MLP neurons of a small language model. Each row is named by its layer, matrix (gate and up: input weights) and neuron, and shows model dimensions 16-143. Each number is 500 + 40 x the weight over its row's rms, rounded and kept within 0 to 999. Numbers have three digits each. A neuron's up and down rows have the sign that makes its largest values positive.
Before each neuron's rows, "fires on" lists the tokens most often at its 100 highest values on Wikipedia text that the model never trained on.

fires on: "9", " Vi", " Car", " Di", "0", " U"
L2.gate34:528518463531482536608474471514472493480543531529545450446492474528520436514528519489482471562589523474501511476408477567505530457479533469523523549528564400536474504436554502525474514495537559545570519510474461457547541555458422520552554432479487473538449529423534559497496482508439453514510459446466474567440456448473539513513442510494516470544507486498464425524490488518498508423486
L2.up34:559605471492462553466417456470535531517546537507519514487491437524446399453520472573511469518513503533540479485445413462524527482523526485431482457506490462549444447491496576538480503494471534464519520541491401414520529514520472536562518457583505480460482581484463503551488515505495551451513535414456513455475449467477519519512529564479473475446429480518411494514509496543494548478536

fires on: " semi", " sub", " Inter", " micro", " inter"
L2.gate20:464537487528528551438619482547499423474526515462512579495521496516503516456416544541448494503500528554440494507462506524537442470506601482546486462476500537530512426485488530453480488495544496471480470510474494514499499546551428498459470615525482499447498555522442523518541478501493455564475451526520475481470493457464503532517503527506523451438481532477439503478526501574514436426561
L2.up20:558558438530608518507415451480506506460476443564461518452505477483599519519493502472456496526556458544568501532465525462525557476471461480549542558523508533494433505517512514501423511474418539539522469539559537483398502489535522548524492481556539525465466534479522495420443494449524505460493520529516469482484498492537485466441479494463509538495549518480516448470485522502507523485604

fires on: " this", " This", "en", "\",", "op", " each"
L2.gate636:502508480529516435430535497539485471486514472421533513548513565504536516491449455436557435501497511472471477447520479567498468542506517485512579588514447399447525477513499499489544484484540464477522492472543558470510520476426493525466454482486472480477607489523536500493506440532468460495551516467446504405468439629477439484516485465503578490487552580517490467461476461496419431551577
L2.up636:500506455514495504432428571509541463517538547461440451579513463471477520517419484557448466466438454420501451488526492471493485536466503547502496492523458486520523481506471599525456548449457498513531507546496494494538428519473448541457490433457515524570484538506520458411498448540449492498471469543500540459533465484494445425434432495491454512489463579547478450516514517580504505543533

fires on: "é", " album", "ović", " politician", " footballer", "ron"
L2.gate203:509520464494451521621593534484514478454531564554518509504507550548433473488473557462506494491486530500483489549558488473495482456554549499543510528499590431476444530442583486523489453524459491502576566543473514514435463540506483524472492456578443525512488510542476493577405490482418508497452488525472458575468521518481534486445498449518478517444517454488453495490462390502519554518494
L2.up203:450474513511506429549455503491568509462470535509552495518493532490417537482530507422593539466500487524486535487554482528473470456512497543465462479499527543515446565480544481504482466513482456439536502521474526513526535529417381502473490509538508536589428531509550536518500533439484503528521543528505516514501466515616513483457447491537478461504513539424479533580440438487545484465517

fires on: "ar", " as", "il", "e", "r", "ig"
L2.gate125:426528440495454461522456451580453475453496430484575519496481480482548504492502525529562507510564510431519592549504490465498517509536578501522565454490489429499481549504514495533412473445499495577549472489532538502492477512463458517546499478517512466501460453505537423556471542504421559420530541413529562494501500478531501475465438504535493537551509479557510500437493523451440637545471
L2.up125:570476481436487504487561465474561557481480497525515465487531517545501494477474421520533451478596484473550547592492501463506542431447514556503477448464480566487447470474441467518484533483514540478495510457436547525455552510472417443553492502441463517473467467505530549574501542498530479487544568526513470489469482460563572458536535522460466451520533481459531543584522522479466551493515

fires on: "ti", "hi", "qui", "li", "ro"
L2.gate73:500524561545412560572598492496518506472532513481604491499532482495505473440521514530469551516474507532535491516467551494466452443458588474512453571456507485514507557472483476538525460548464470477522510529481549485485530512552484498448512499490425451543460504438504521534522508468485443492453503500512483569433436482451491486481538485507517552548603553459539532476507526441462484482561
L2.up73:466609500483463512403532515558517552535433534487515472517514529478411502470517558561436541481518566502497491530519492551517468534513464571531478519497507506504587471458567486535560512554523517445529488460517466444523558580502504524502511506563497419502511442537484555536603554466493498487542510506517486542507530440554529590506468455504516483449481540500530531505464505459532545506489

fires on: "H", "h", "K", "J", "Z"
L2.gate565:427456468494531527493532495446527463539473609528545480525497511474559469487495584507465491536502548534446537481528522509534542488491551501448536528519549451533552539384525466493525584475519521500471426508530456426526493541557520504502546464458582468478493467560517487484442534527455516471452468465490509414574515545475556458493436490598466568480532495557477533517476449475539528486495
L2.up565:495463527481457532497567556457556494459491455545496469522485528556484538496475494495487408512467475515468545543562483449474585522524508538508498463508512561526500580462489521493444557596543527600527429538460436476501470479476507473492511500481552482453459467486573548516465506483545560484507439530487494492490461526470485466512578438510485506435538521558516537613542385481478533490473

fires on: "ion", "R", "press", "L"
L2.gate36:479505379438419560513467527541576470481483460415541543503492515485485527490523462463526495502519551513534518500538496479478549512568526432441494442601495555479460475417458557513440527510515561541536537513520502494512503484430491551501508507564550520517541520527522507545479515562499520454562491438551574484513499455495526544477490490555459485554545529526418585542530529506493511539444
L2.up36:544516493455507537494454545516503449474501487506481498537518498529425579506442434411487501544506509550539531505497573470467535463505517525526511482530469550457481482507504570430512451518527545494521535490535483448530499413424527572550547477475503495482462456521499465539521466461569569418455482515507542504515484448501511520513476419614486434514499549420540502496570480499456479565473

fires on: " to", " km", "–", "et", "sk"
L2.gate506:544526500525493571500528463493527493489557510445450514525442457504495446542487485491546525477573512461584453496544474529501496481533527558485426467610475509484548496413547497517492544477474457492539527443502478522488575525457502490475479544433451459432532516524492538430510497488538549555515498494482493517469483460565470474464495497554385473508477574471416470483472454554527522475478
L2.up506:479436487471498497501454506563500475509545502583429500458495484443524525516474495456535508482600508533536511519455533493407489583531469506549537511497425516330498449529570540411556463543468439416502530500512471491541500541513521552477527519505489479475451496503475516506498436447476475549453509470513533520497536492499482561520481481519449461517507549488553506503528454514551475557455

fires on: "to", " territory", "ta", "board"
L2.gate552:549489482500499483515546542456530454529546561472507520540476505507475477506506518505540504439480528421464564503459512511475483570505469528523513532468526501448506499529596504516540539455541558481481463486461505443539507502570468450427478451477423453382485477533493440507487516448464416541470525506490430525462476495477536522501471457513477460536528497486507468477455430441506487464506
L2.up552:476513480445448562481473486502510490541457492492562514450548450456579485475536501468544567489538509425508468555479520482462495520435529550504543449508535550492552497476564466500541552481485489508418501531508497484490577566491532494477469496505482516488504550476479574506507469536479409576591437560431483437487498486610472511432486458489501502529545477530570547477515469461504472545542

fires on: "ov", "ev", "v", "kov", "zh", "sk"
L2.gate31:479555517611561484545554474539476463502529576520510518481485478456528507503515547500454515550435519523507513513517462462480510495525530483406523514517531489468488501423533570528489455478570488504498494463513526459474546571513548536509510467502499449553476522461517507491505454468458555448424467505505475491508399536451475498407511549534511501532539528546498544564435502472567576491473
L2.up31:491453454434553449416525534566434441507503466490451489503565564520529540455459498401448526480483528470525484461574539484504515548522511487520481488514492454537449533481503531466557390531517537498521507479522479540456567489435527484544457569561595497528517480569521521524490468512563546518551530503493488508575519551464479451513494495488441442514466487513505574498576468490486479473434